Weights of a small GPT-style language model, trained from scratch on English Wikipedia: width 256, untied embeddings.
MLP neurons of a small language model. Each row is named by its layer, matrix (down: output weights) and neuron, and shows model dimensions 128-255. Each number is 500 + 40 x the weight over its row's rms, rounded and kept within 0 to 999. Numbers have three digits each.
After each neuron's rows is what it responds to, as a language model described it from the Wikipedia text at the highest values.

L3.down578:400509539505451484509468551473500458506476537509538521505516570487470522509509534503436465524566502526460497462474493484536511516536482436512475459552558530492533456469520510455511518399544464464455420476479478486553455475551480521526521527428525452482475533527462488514493515570455459508482480508472501505418467529584479425512508525575473413507518511504463503531469500442530514453409
Responds to: Mid-sentence clause commas. Commas (sometimes but, and, or an opening parenthesis) that continue a sentence or list, often inside quotations, e.g. "sharp, and", "dishwasher, bouncer".

L3.down284:562477456525469497523522558428482461554537541526449426520485473511504447507509490517501501511551469427446475477475482470534517539523492466501485523493525457502516477492514458533421502550489592506452492452532551521459502501580542538474502423491470475470496528545493551525553502544470566563494546506493429528507437436528520438473513540460432531443535517481480510449524468525488461535533
Responds to: Token after initial letter. The token right after a lone capital letter: periods in initials and abbreviations (U.S., N.Y., Harry N. Abrams), plus the next piece of split words (Cal-ed-onia, O-ld-ham, Sw-ed-en).

L4.down485:464462505514478506541498564440457481491526451486613467485497563452463495428523479474524525506553520438478508422471509550490518457545551465565519483477485439532587479430510597485527523530488475467533520433498547521486463532449523518533483542386540498462432479499466559528450562538484520458557491523458544528533507485483462503485427530523555479464534482504558485511473496417487501422476
Responds to: Clause-boundary punctuation. Commas closing an introductory or subordinate phrase before the main clause, e.g. "In such areas," "Born in France,"; also question marks ending quoted questions and table pipes.

L4.down871:503474492544420545474520545542546601463518407468453530491493488483450448570480509502484495487513412502529506463442434484471490501478475518520531561493493494463489430474552525492445501539529594507524556463514538510481489481559483513521537506523542537547540507488531481483512466475464499564453561509524562470505421440489498473475574446435499586543508474498509518527544508495482518517541
Responds to: Abbreviation period after initials. Periods right after a capital letter or short abbreviation, as in St., Dr., Ph.D., P. Subramaniam; weaker on the second piece after a capital (J-ac-queline).

L4.down633:459474501515492552604427540489404510497568492427500508499459486507571467633546455534562515460486468488523490412532483508472533490473464445458551543475523517538428461562532471451450457519577590474549517534469474534462505494530478487510507579460519533554487509468477495475507550494514469568425562519463481497540467423496560514587546518508590559527487495525529513495462539556515577509509
Responds to: Second piece of capitalized words. Short word-piece right after a capital-letter start piece, mostly inside proper names, often in tables: L-ew, Leed-s, W-ins.

L4.down365:489486517545501447527529486497555502479523539459530541519489504553516500467479490457523524508530500577451562501454466526529497440428524494440490486523519413496436554471527521516488450499462510463518588471586493463444497538501520506542431473491466481470572534461488499474416486494515485567513507482557487425499409500444500387512528574507480511458555495552469458553555517526515437525494
Responds to: Mid-word second fragments. Short second word-pieces that follow a one- or two-letter opening piece and continue a common word, such as bro-ther, st-ol-en, w-ife, n-ap-alm, d-ro-ve.

L3.down13:488541486493536492512509511581447463541568585468505535534490541490544500567481534566536553485509507530502468482510479545470497510522509502454530387499494472459502495539535463463570471468498544516548531561437525505511527481458484621485520463558522508488495500519484424447537505525534556510465487490470527548463499491517511546507527506524462558480513447530533495479551456421443510499406
Responds to: Temporal relation words. Prepositions and conjunctions setting time order, such as before, after, during, until, following, and when, plus time words like Date column headers, round, season.

L2.down874:514461455506549461484484517459520517517505546524469532500468489500472552531543455569543430517484506541429510534543491452473471595499499572512497463474488475505485452495516574549520467481432504466550540570512479462507521509486472634531496475517573486430569385503484539474445493498479532550432426419503573425502436495544519557515531460405584522538476526514473479527480530511600404457493
Responds to: Family and kin nouns. Nouns for relatives, chiefly "family" after a possessive, plus split kin-word endings like par-ents, f-ather, w-ife, h-us-band; weaker on endings like stud-ents, pain-ters.

L2.down769:487471465460490511564453508497488441483560477422486501500527449463493452531567521537462462530516469463492423503510558520516518535538486446529549542517512522508484501471458463471467558485475521499515509470499499444481472545510549569588541450455495451519478581473483473506520607558540476489576514499530480522453518450550471534487510516465422527534467546469449445460450547535485477550575
Responds to: Word-completing pieces, often line-initial. Second pieces completing a split word, mostly the first word of a line, heading or table cell (Side, Race, Bronze, Retired, Soundtrack), plus blank newlines before sections.

L3.down156:548420418491558463614510514572475516408468535468541536495451405506516548501512484564523518491492530487532546574483450441478456628473455553512504489531563457527512487429533503528520538476515457511503479544492464450479484517572484564493535453532478526442554506435485485485436475497462587450502524489530543431507451488520506541466536447508519518534440494471484504565505493485484498542518
Responds to: Mid-word "ist" fragments. Word-internal piece right after an opening letter or syllable, mostly "ist" in Distribution, Distinguished, Ministry, existence; also oard, ust, ict.

L2.down662:489447444525544480462453553460499551598522540496522491456513546477504472480485469512577469585530479485484461497522565539447513487608431465553497496535476500498455501534494553488480463543465474523511441419525511418397493479448409621534493537536447614552470510459513476488521492455472497446487494495476457529489483463492506473473464519462433542495486567549463538428568490536472472558447
Responds to: Coordinators joining final items. The word and, plus some commas and to, joining two endpoints after between (between 2005 and 2009), or the last item of a list (Handguns, and Beartooth).

L2.down27:537501470514468504500500491531543485490537584468505488506497494473457577517444516489510501494526465500486506523474509507505489474540500564468508507480466554562431466541532505579534471459551423468489486530489469508527537472452478668511444528457451467564499487447502476442546528483486521537473493486510500543535466529484528527484483510518539542530483492508541476490500522408538495490526
Responds to: Temporal sequence connectives. Words after a comma or clause that link events in time in biographical and historical prose, e.g. following, before, until, later, during, after; sometimes part, also, its, or st-/const- word starts.

L2.down441:555531506494447489490521569525517473476505503467428453435600541483501505466543550495419487479528534490558423507522562532537426444477502501496513517543490523495479482484451528453541489507461529444474565562496485487462460482558383401472490485547547495475500500517454509523454571517465538500484506487453411481468550513531547537533467511543534500513511460465502577419493549508553469523445
Responds to: Comma token. Commas of all kinds, strongest as digit-group separators in table numbers (40,000; 5,767), also in dates, lists, and after introductory phrases.

L4.down992:503504524507489488525537538463537447478454482501487539519469533495397577501537598502504473490547511511457526492470516503530477413486507480566504443493510496571559543476534438467504439458466487416441520438572559535489520556543489498504464432519474486462508548481497611529479540473506419473467469523519475474542437524495481495528512487512524532468454466507505467523495479459454547491462
Responds to: Mid-word pieces after b/d. Word-internal pieces right after a short opening fragment, often b, d, Br or add, as in b-est, Br-ist-ol, add-ition; also colons after Born/Died.

L2.down263:479510425463461502424426648498530525531518557408494521456487481569418527487470456566505522462511538481518511517525561492525417454522508488453538520467535510500520530447471506525473476479503526533496476473547478478537469512510518493472472559494520568486446516532489473457558495466491505500410482476489559536487551463535508443490481540474508482453536520533453542531514501255448499518520
Responds to: Closing parenthesis tokens. Closing parentheses that end a parenthetical aside, often fused with a comma, period or semicolon, as in "(IUCN)." or "(1999),"; sometimes closing quotes or sentence-final periods.

L4.down18:594436514440469540500496496516443539419543437472528453468535503552533495550512479544442533422527547460490523495515470507507436515478541526436531457473487515480499445492514466497516466529525478557452497429412480582541440531512475508390557501516489525501528528528490594525456521472466515485478505482494533498579406508521517491501488566435496457505487472565404514498460572473527462509518
Responds to: Mid-word subword pieces. Second word pieces following a short initial fragment within longer words, such as ess in vessels/message, and in scandal, ang in Triangle.

L4.down465:514537548495520435481425490542415531448411485388498473538553505524468510530492490479482473448534442536471503515552487535514484509483527423419459434503486474501527464449496493439557507453400486470520539456507586517534452529513530546446465540491481492453509467532478558515470445475543506496538559461412522499517476485505470571526467460456506442457525564476499500527449526563458479467508
Responds to: Conjunction after participles. Fires on "and", "or" or a comma right after a past participle or verb, before a second coordinated item, e.g. produced and, injured or, burned and.

L3.down118:587516527505548522432537510469407470472464495427549525522500475469521413492466459502505524516515519538475521498512502448469522408473500497484497485492486578530584486537558450500442545485498494559554506519515495514495552511490505455510478509537549506485500499493514555473546502477507513471519465500461436500469517426503522513535493521516496456502485433514463566360545528459489552524594
Responds to: Definite article in titles. The word "the" or "The", strongest inside quoted titles of episodes, songs or works ("The Vasectomy", "Part the Dark Again"), weaker in ordinary prose.

L3.down109:459526495441477547428497551541531536447453521401541506530531524533401554444484546459468500493475510459483485486466485527489480467492513500555520493509504477454509556359491471520488543534505446441525516495489510431585459449509440590448548530470466487513520498593503502497456561470527488557470486471527483509526473531515472425526567465474498484509511510529512465535520488375508503490540
Responds to: Connector after named items. Coordinating and linking words (and, comma, to, by) that directly follow a proper name, number or item, mostly in lists or ranges: between X and Y, from Hill Bay to, 4th and 1.

L2.down141:518432454482497495505496576471506478466458495557420558543421466570490563476548509485520555414505443596476525501443437505448567526460498493470487568433454590531521541535533499484500456484553504540532507526418521493496469487559430497464541469534499463503493435457485472575505505585476453531491414500469527530517516498507541489533598499397484508536474516503451547514487525516501516473492
Responds to: Location-marking at, table fragments. Mostly at or @ just before a venue, opponent or age (@ Utah, Operational at the National Museum, at 17), plus mid-word pieces in table and infobox cells (Sc-ore, F-amily, L-ower).

L2.down998:496423537458426465599442430501527570539508485417500541476551556504490429539493476506507481472513509467441504511422511536488472500544504493483541507531493521481523460444456539481483519548486544496510494426484502506475469524546539561443500488437505449452529538506553514527549520512523580501582534538486543499527461483528550540509485538422516509507490453566459552458508490462578499596528
Responds to: Second piece of capitalised words. Word piece right after a capital initial in names and table or list entries, such as C-rew, And-rew, Agg-ies, B-res-h.

L4.down160:540519488503538516512485425470489491530555545533520477510447508606532504426464491509546546516465540476420500465497510478538470502523502535502474570464486461440501576471490502530483491507478472434497483502538415556514470448504554589494541522484529460483518512490471558490531510503436524530470482453538523378503465474534531505522488495470517483494540442549473507523516494520504481431562
Responds to: Clause-linking after commas. Words that open a new clause right after a comma or semicolon, mostly and, plus he, which, who, they, or.

L4.down539:567407506433536458514555487551466449573520418475472497463471493449496483500503495480534492595544503533500535468532551533504509474488541542553511549512535466508506506495435555480496531517515466480516493493523475535455485490452493616490490511448498565420490493473464459521543485513421493511443500543502503465552542453478514469460482521462505526552489478524530486462474552372524471487515
Responds to: Determiner after transitive verb. Determiners or possessives opening a verb's direct object, right after a past or -ing verb, e.g. praised the, hides his, sold the.

L3.down991:594514551469376447477495531517441485503415479520487547479545541490520527522416493488542481556461495494512492419519554507484481505433439556434510538475499482510508490553537485463563493516500474509527473592549536504485446521442483485478504477418520543475490491431445452582486470487487552512439467505522462512490553496473472543510475452439468467523475552439500496597488499454511562514473
Responds to: Second digits, word-start fragments. Second digit of two-digit numbers in tables, scores and statistics (4|2, 6|5, 5|8), plus word-opening pieces such as prov in provides/proved, prom, ind.

L2.down511:520512607488567459474543499555423511525510529529517540479562497481481500482442453501536459485500514514534511527506556510515521511474429528466466496545538526500449551501464457587468524550489519472531536504577429456505507492430430578471473472483518544478573546488448425490492562465476529511546496516494487463456517456523513536545490459496467539566503501481460506510501494592511487456475
Responds to: Word-initial fragment "re". Fires on the opening fragment of a longer word, mostly "re"/"Re" as in re-view, Re-volution, re-verse, plus "Ch" (Chicago, Chris) and "He".

L4.down790:523484549517452508512518496480510483497591501452548520478451520543495480515437480442474553491518484437506497447503542496441473565528541495546541494456451429441519515550600488529567541439484429455549571476465456474519521554472469461469492462485507555559480514565500562504493495539507549460579465500434499434527528501503411496505415487448424499516529504539467553517529404453451450558446
Responds to: Word continuations after prefixes. Second word-piece after a short opening fragment like In, re, ex (Into, rear, reached, examining), and prepositions after verbs or nouns (at, off, on).

L3.down970:461533449506481480483509517477500508502511562504537485478514530522499442477487467510510491526535505580450562573478583564497474480522493432480556532472444432523554502485518380485489485557490477499541493543504536508467479418462481596491459445449513440458467460561461528494552513490529441540472491437492517564490525485538437533483525490491445556511522545454556514539477495409494481530485
Responds to: Locative prepositions at/in. The prepositions at and in (also @ in sports game tables) introducing places, venues, institutions or times, e.g. recorded at, while at Maryland, arrested in England.

L2.down457:512534541491537510484461447488520503471501521433475557461525544575552492488481458550508517493586541511532470505526485510538533451492498529492492517499444515528474517519519444488441492518518462611512454535509464455500483483503479572547484463453500509489509477484481470522483528544502473503495468448518446540517558441482546465509525519512473478505537483491549461495482572248523527495529
Responds to: Sentence-initial "the". The article "the"/"The" near the start of a sentence, mostly after an opening preposition (In the 1970s, During the renovation) or a full stop (The song…).

L2.down133:489492492476529448424419506514501528449436511502522480475452456491436510439519568525539486429458547470534526385479542441486454522455530581533522517550492549535498561445484560460504464527491492480506603457504550499456503473474480557479501446513432461417499543503536562505440517487490475527564537501555482500506458430518477523467507511549439446481473482448484452525520454547460401555548
Responds to: Mid-word continuation pieces. Word-internal pieces that continue a split word, such as ist in Distribution or characteristic, med in premeditated, and ed endings, often in == headings.

L3.down772:519462596470438522465457411530471483486469521516498473499466461456501440475506541494478493471488516497528564481484495521527441531543532506539501512495577519439494446487556484544505522500479503504501549501456472538528593489505578583479463525566514531540495536547567511549449520491495496413582501530552532534465538460473426481503556475580512503536471570522433517446508439540525471490549
Responds to: Word-final s-endings in lists. Final word pieces ending in -s (us, its, ens, ings, ards) that complete a name or word, mostly inside tables, rosters and lists, e.g. Owusu, Billiards, Credits.

L3.down1003:516482505520444432485493536515508517539458507467487403463519504516537522572552470411553447509511482498449534537435488532435430569507517432533525529536486539484492441522580439490527503458510446498457526509573506506521508460502534535481487492527503553477509456560574540497513483554415436531512476471549460479457503547501465415429538465546470518476537507490511449469451518571439506476442
Responds to: Family relation word pieces. Pieces of kinship nouns, usually mid-word, such as ther in brother, oy in boyfriend, d in daughter, son, child; also weaker hits on be and other word fragments.

L3.down601:514526503480476440578487556499513471524505478527524466452495430471539468561548535509472478535544485444546491461445534478492491568528545468515536550560483437479475478501497527562473520519514515526467525534477423568486521485543547513484507514474484475479497555473476588596521475524522402441513590464490449495496483518471494489526514568497446468519482535495448489542489407469502503565492
Responds to: Word-internal second pieces. Second word piece right after a one- or two-letter opening piece in a split word, often names, e.g. J-ess-ica, gu-it-ar, t-it-les.

L2.down52:573529501574491512483437489446526479516492517474450502578551557522529552498483380518498485478525509504455545459503520510532468446544431544521487465484476447562530493473451510461466446502546536476498539495570527469492479501508520512527512526486398535409553437501525456502518509490475469549510464459441544503481441571459488507444489510545496458430479490505522497552553504523500527459492
Responds to: Table number digits. Second or later digit pieces of multi-digit numbers in wiki table cells (league standings, episode lists, votes), e.g. 6'3', 4'1', 30'3'.

L2.down332:498538533554508490526515544492494531616526535511425506493524537434474508478525510521454427405520524567486525523529531517493511495464447588516467445423496421510454483485528549495493460557478559449523557503519463524484455538474602405464482441572423542484520491489523444486586530527542490500487534533485498554464537522541575493495476521501502504488482506509523466500433559560451483496576
Responds to: Segment-ending punctuation. Closing punctuation that ends a sentence or a table cell, mostly periods before a new sentence or line, and pipe separators after a long cell (qualification notes, tennis player names).